Part of a small language model's weights.
Training: a variant of Muon for these matrices, 4349 steps.
MLP neurons of a small language model. Each row is named by its layer, matrix (down: output weights) and neuron, and shows model dimensions 32-95. Each number is 50 + 12 x the weight over its row's rms, rounded and kept within 0 to 99. A neuron's up and down rows have the sign that makes its largest values positive.
After each neuron's rows, "fires before" lists the tokens most often just after its 100 highest values on Wikipedia text that the model never trained on.

L9.down761:53 60 51 63 56 42 43 29 56 53 43 63 60 54 42 41 42 77 43 52 51 47 51 50 54 45 41 51 51 48 52 59 45 52 55 41 67 30 52 57 49 51 60 93 42 47 74 56 53 52 61 56 64 37 33 35 43 38 38 64 31 75 35 74
fires before: "\n\n", "="

L9.down402:38 59 35 44 49 77 59 76 60 48 62 48 44 48 69 46 50 57 57 42 70 49 53 56 38 50 52 55 57 42 57 73 45 44 62 42 29 74 68 43 51 48 48 63 66 44 40 67 48 62 76 45 48 52 41 51 44 54 53 56 49 70 31 30
fires before: " that", ",", " to", " the", ":", " it"

L6.down204:61 61 45 46 65 53 32 55 61 46 73 51 77 55 49 31 57 23 39 42 48 64 53 51 23 59 61 53 32 42 53 37 52 49 43 37 62 36 52 61 60 40 53 53 60 41 40 64 53 59 35 59 57 41 50 59 64 48 49 58 46 38 32 50
fires before: "y", "ge", " of", "form"

L9.down780:40 41 61 42 56 78 27 60 65 39 72 38 52 52 39 63 33 52 43 51 40 62 56 74 66 74 29 61 28 53 69 51 71 46 51 42 55 39 55 60 52 62 43 64 65 60 36 43 34 59 47 73 66 32 49 49 68 52 55 36 48 47 42 57
fires before: "-"

L7.down95:45 43 56 39 48 56 60 53 35 45 48 57 51 75 36 55 38 47 66 38 74 59 60 58 56 58 68 46 35 48 26 43 39 41 52 68 39 49 49 62 53 22 72 50 46 48 56 81 41 71 42 61 47 50 53 67 43 51 64 36 61 56 45 50
fires before: ":", "I"

L2.down119:35 52 35 67 54 53 78 35 51 61 51 25 55 47 66 52 57 62 37 36 19 54 41 62 56 41 74 48 47 29 47 49 41 82 47 39 57 42 50 48 73 29 43 53 38 41 52 65 72 23 36 33 72 46 43 51 58 77 49 60 44 29 55 41
fires before: " |", ".", " ("

L9.down682:49 37 36 56 49 71 44 48 38 63 24 51 46 47 44 32 46 61 36 39 56 38 55 37 47 48 54 54 36 59 57 72 25 51 54 51 36 43 48 41 44 43 54 40 66 37 21 55 15 64 59 35 52 51 70 33 70 68 72 47 39 67 53 53
fires before: ",", ".", " and", " to", "ly", " in"

L6.down351:56 36 51 42 56 39 52 56 66 55 61 48 46 46 49 42 57 51 44 60 50 49 54 60 47 52 47 50 48 43 43 54 49 50 42 49 53 30 50 41 72 54 47 44 45 59 47 49 37 48 45 49 41 59 40 49 52 52 29 50 49 45 40 50
fires before: "="

L7.down341:69 57 38 44 43 63 55 52 44 58 46 45 68 67 44 55 40 39 49 59 67 58 49 37 58 49 43 57 57 43 43 36 41 54 53 43 17 47 55 52 53 20 60 38 54 43 65 54 36 55 59 59 56 56 53 37 34 64 61 31 41 64 37 65
fires before: " (", ":", ")"

L6.down206:49 73 44 40 27 65 43 24 47 41 46 40 68 41 56 59 62 38 51 50 52 56 69 51 45 32 40 21 61 55 67 58 42 53 37 62 35 31 37 51 46 66 65 50 50 55 57 69 67 56 52 50 40 43 64 36 21 46 25 40 44 29 57 65
fires before: ",", ".", " and", "\n", "\n\n", ")"

L7.down7:55 58 51 57 48 72 35 38 68 51 50 45 63 53 68 50 56 46 61 53 50 71 52 48 54 46 63 51 54 59 59 27 30 63 56 45 51 36 42 34 58 53 43 31 43 56 34 35 51 30 51 46 62 31 66 69 34 51 36 44 60 41 31 19
fires before: "%", " |", "\n\n", "\n", "=", " ±"

L6.down436:50 57 20 62 68 50 58 40 57 54 40 57 63 47 51 32 33 84 53 39 61 54 61 28 43 60 57 65 48 59 52 52 45 56 26 52 50 45 40 30 68 76 51 46 66 47 67 55 50 55 53 28 45 43 36 56 61 52 38 71 43 44 68 44
fires before: "=", "\n\n", " of"

L6.down288:50 58 61 57 70 68 49 38 43 53 34 38 40 48 44 39 24 47 34 47 68 55 47 40 57 73 55 64 37 48 42 47 42 45 40 55 61 43 30 50 60 64 67 43 47 32 37 60 63 72 44 61 45 62 44 39 38 74 36 50 32 81 49 47
fires before: ",", ".", " in", " and", " on"

L6.down284:60 41 46 49 65 69 55 60 39 44 68 45 45 62 51 55 47 47 74 67 66 34 43 65 42 44 64 42 47 31 51 63 41 60 62 49 73 43 28 70 55 62 35 49 36 51 44 54 38 61 46 50 47 39 51 76 38 34 48 68 57 62 32 48
fires before: ":", "s", "writer"

L7.down697:53 46 40 47 43 42 58 49 44 56 60 43 31 42 46 63 43 23 32 59 39 43 53 55 43 50 56 53 45 55 35 39 56 36 40 51 68 47 51 62 52 44 43 41 46 45 52 37 33 29 49 57 35 54 55 64 32 33 43 42 16 45 61 53
fires before: "\n", "\n\n", " 0"

L4.down543:51 67 30 55 41 59 26 65 50 55 50 58 58 48 76 69 52 53 36 44 60 62 59 49 45 58 65 42 43 54 36 53 62 40 41 43 68 51 54 39 62 59 53 61 67 38 71 61 38 61 48 45 77 49 55 31 44 33 59 66 32 48 62 50
fires before: " of", "e", "isa"

L9.down4:61 42 43 47 49 57 62 68 52 53 66 52 53 40 51 31 40 75 57 72 42 41 49 31 43 51 49 54 37 40 51 48 32 56 48 30 48 61 52 46 34 58 64 60 69 49 31 69 47 34 31 43 53 55 67 40 63 60 46 71 39 68 47 46
fires before: "'", ",", " and", ".", " to", " as"

L7.down53:53 59 67 40 64 53 54 23 52 45 44 57 77 53 32 47 35 38 60 55 59 47 59 41 67 67 50 43 28 41 41 39 54 54 68 40 45 55 66 50 50 62 41 72 71 41 29 28 55 43 59 62 66 50 45 38 41 55 52 56 65 43 43 47
fires before: " the", " that", " to", " it", ":", "–"

L6.down185:52 56 32 39 57 43 46 60 49 42 54 66 43 66 47 43 25 60 63 58 49 55 47 50 51 69 55 50 30 53 43 46 56 57 48 28 42 42 31 71 61 39 42 73 32 53 63 44 48 39 52 47 39 39 70 28 70 54 40 39 53 62 43 59
fires before: " |", ":", ".", "-"

L2.down302:43 41 42 45 64 31 52 69 74 36 68 28 64 38 55 45 42 34 63 53 23 40 57 42 50 60 52 37 36 44 56 59 65 49 13 33 36 71 56 61 52 65 48 41 57 34 52 45 36 25 43 39 42 63 47 57 42 54 63 52 26 49 27 49
fires before: "="

L7.down246:11 50 54 45 49 36 59 57 57 37 38 63 55 56 62 70 64 69 53 37 23 34 47 47 48 49 64 59 73 41 47 41 35 56 58 53 60 69 66 38 72 49 56 61 59 54 60 52 59 65 24 32 52 42 83 49 53 60 56 45 37 44 44 46
fires before: "|", " |", "\n", "."

L4.down697:69 45 48 48 49 51 44 26 42 51 31 28 53 46 36 50 47 54 44 43 28 41 41 66 66 49 72 66 65 44 71 48 40 46 33 46 59 80 37 57 56 48 47 61 64 55 38 54 67 57 27 52 49 44 62 56 49 69 49 31 39 48 59 58
fires before: "\n", "  ", "\n\n", " |", ".", "ra"

L6.down750:23 40 49 61 54 67 54 36 52 51 74 55 42 67 53 50 55 61 50 47 41 70 48 55 51 49 54 48 66 49 54 47 59 40 55 38 67 16 52 37 43 45 38 35 32 36 62 34 54 55 58 58 56 45 59 46 40 38 42 48 49 38 53 40
fires before: "\n", "\n\n", "°"

L4.down393:50 66 58 40 71 63 43 34 30 66 33 46 55 52 55 52 45 44 89 36 60 83 44 55 71 47 66 54 44 53 51 51 54 54 79 46 44 51 43 30 57 61 56 36 59 45 76 45 41 45 56 37 53 66 56 51 40 42 59 55 39 43 46 68
fires before: " the"

L6.down763:40 41 28 41 34 54 46 25 58 60 40 47 61 44 44 41 44 45 34 60 44 31 28 41 60 45 56 31 37 46 43 53 33 55 32 42 39 51 49 50 59 63 45 39 59 55 47 63 60 66 47 39 38 72 49 53 49 67 32 45 37 53 66 42
fires before: "=", "\n\n", "-"

L9.down828:46 51 43 37 46 55 43 55 50 51 49 38 51 36 58 46 61 57 41 42 49 55 46 49 44 49 43 55 38 40 49 61 32 43 55 35 57 70 42 58 60 83 48 52 38 40 37 63 52 50 39 39 34 58 76 51 43 61 48 66 51 82 37 50
fires before: " as", " by", " to", " with", " in"

L7.down120:31 72 62 23 44 47 36 30 49 37 41 58 39 42 45 51 47 69 54 53 50 53 51 41 57 50 54 49 61 45 66 50 56 54 51 52 41 59 55 52 41 51 39 55 61 60 23 48 47 36 52 48 52 52 68 51 56 51 59 53 40 30 38 37
fires before: " |", "|", "-", ":", "–", " 0"

L7.down86:34 55 53 59 29 36 69 51 56 52 41 37 44 47 58 41 64 41 62 34 59 60 50 52 48 24 46 56 72 59 38 53 40 48 38 39 38 49 69 38 40 29 82 43 44 42 58 54 57 34 55 46 51 46 39 47 48 52 52 47 53 49 64 34
fires before: "|"

L7.down388:62 66 54 32 29 59 36 67 47 34 61 57 58 49 33 48 60 60 41 49 46 60 45 62 40 47 42 48 68 47 50 52 19 29 54 63 53 57 67 58 50 61 61 69 63 51 57 31 46 27 59 54 37 54 61 48 55 62 45 71 32 78 62 45
fires before: " to", " in", " the", " as", " on", " a"

L7.down498:57 37 50 50 71 83 46 55 52 54 63 47 68 36 51 38 67 54 44 51 65 50 45 51 57 60 53 42 51 65 57 20 50 46 47 65 52 45 35 27 62 56 49 42 35 60 66 39 57 40 41 49 35 60 57 51 45 35 27 57 45 36 44 59
fires before: ".", "able"

L4.down649:54 64 40 44 45 65 53 60 60 48 34 46 58 30 27 54 45 58 30 62 39 40 33 40 50 42 65 34 62 67 55 70 50 45 55 53 54 79 68 36 38 57 62 34 55 64 49 48 55 53 52 53 45 42 55 51 50 71 60 59 58 66 35 62
fires before: "\n", "=", "\n\n"

L6.down225:32 36 58 63 35 48 39 51 33 42 46 42 46 66 75 60 56 42 33 59 41 45 31 58 61 51 48 56 43 51 50 62 40 61 52 53 37 82 59 63 38 52 36 55 37 55 56 60 52 56 43 28 54 71 58 32 47 65 67 52 47 50 29 33
fires before: " |", ".", ",", " and", "\n"

L7.down304:55 47 41 34 83 62 35 34 44 61 48 57 55 46 44 45 51 64 55 63 65 46 57 28 49 41 23 36 57 64 51 37 51 63 34 62 45 60 52 59 40 44 34 44 43 25 46 47 51 24 42 50 35 39 66 46 55 39 49 61 46 58 50 37
fires before: "\"", " We", ".", "de"

L9.down190:50 48 56 56 59 86 46 57 53 48 39 48 59 47 54 57 43 31 27 45 56 59 42 51 44 45 40 46 56 48 62 40 46 59 57 38 59 58 54 52 32 50 27 50 67 61 32 62 40 66 36 39 61 52 49 45 55 76 53 54 40 39 46 35
fires before: ".", ",", " in", " on", " for"

L2.down555:37 43 43 56 60 63 57 58 68 42 26 57 41 54 36 33 43 37 59 51 43 54 64 49 51 60 55 44 36 39 58 31 45 61 38 45 55 47 76 56 55 44 45 64 53 49 52 59 56 25 48 44 59 64 59 59 44 31 19 54 44 65 53 48
fires before: "="

L6.down752:36 46 65 59 52 58 49 59 55 30 54 79 46 50 84 49 27 42 54 52 57 46 54 24 49 48 43 41 41 70 18 49 27 23 45 40 45 61 58 65 52 53 83 50 56 60 56 49 64 43 63 55 45 57 54 21 63 51 53 41 40 65 41 41
fires before: "|", "-"

L7.down46:34 58 34 51 57 61 33 44 53 38 41 58 46 49 28 61 64 54 47 59 41 37 61 59 73 42 47 33 54 41 58 59 70 35 64 42 38 45 65 59 42 47 43 48 53 54 34 44 56 56 28 63 50 43 52 62 39 46 52 54 79 56 61 36
fires before: "'", " July", " June", "-"

L2.down128:37 52 54 37 55 42 54 35 51 37 44 60 64 21 42 46 43 37 31 62 51 53 33 57 60 36 64 38 52 42 51 50 39 36 43 40 38 55 43 43 41 60 32 37 68 43 56 60 41 41 72 64 48 54 30 38 61 25 59 49 29 65 27 61
fires before: "=", "e", "s", "\n\n"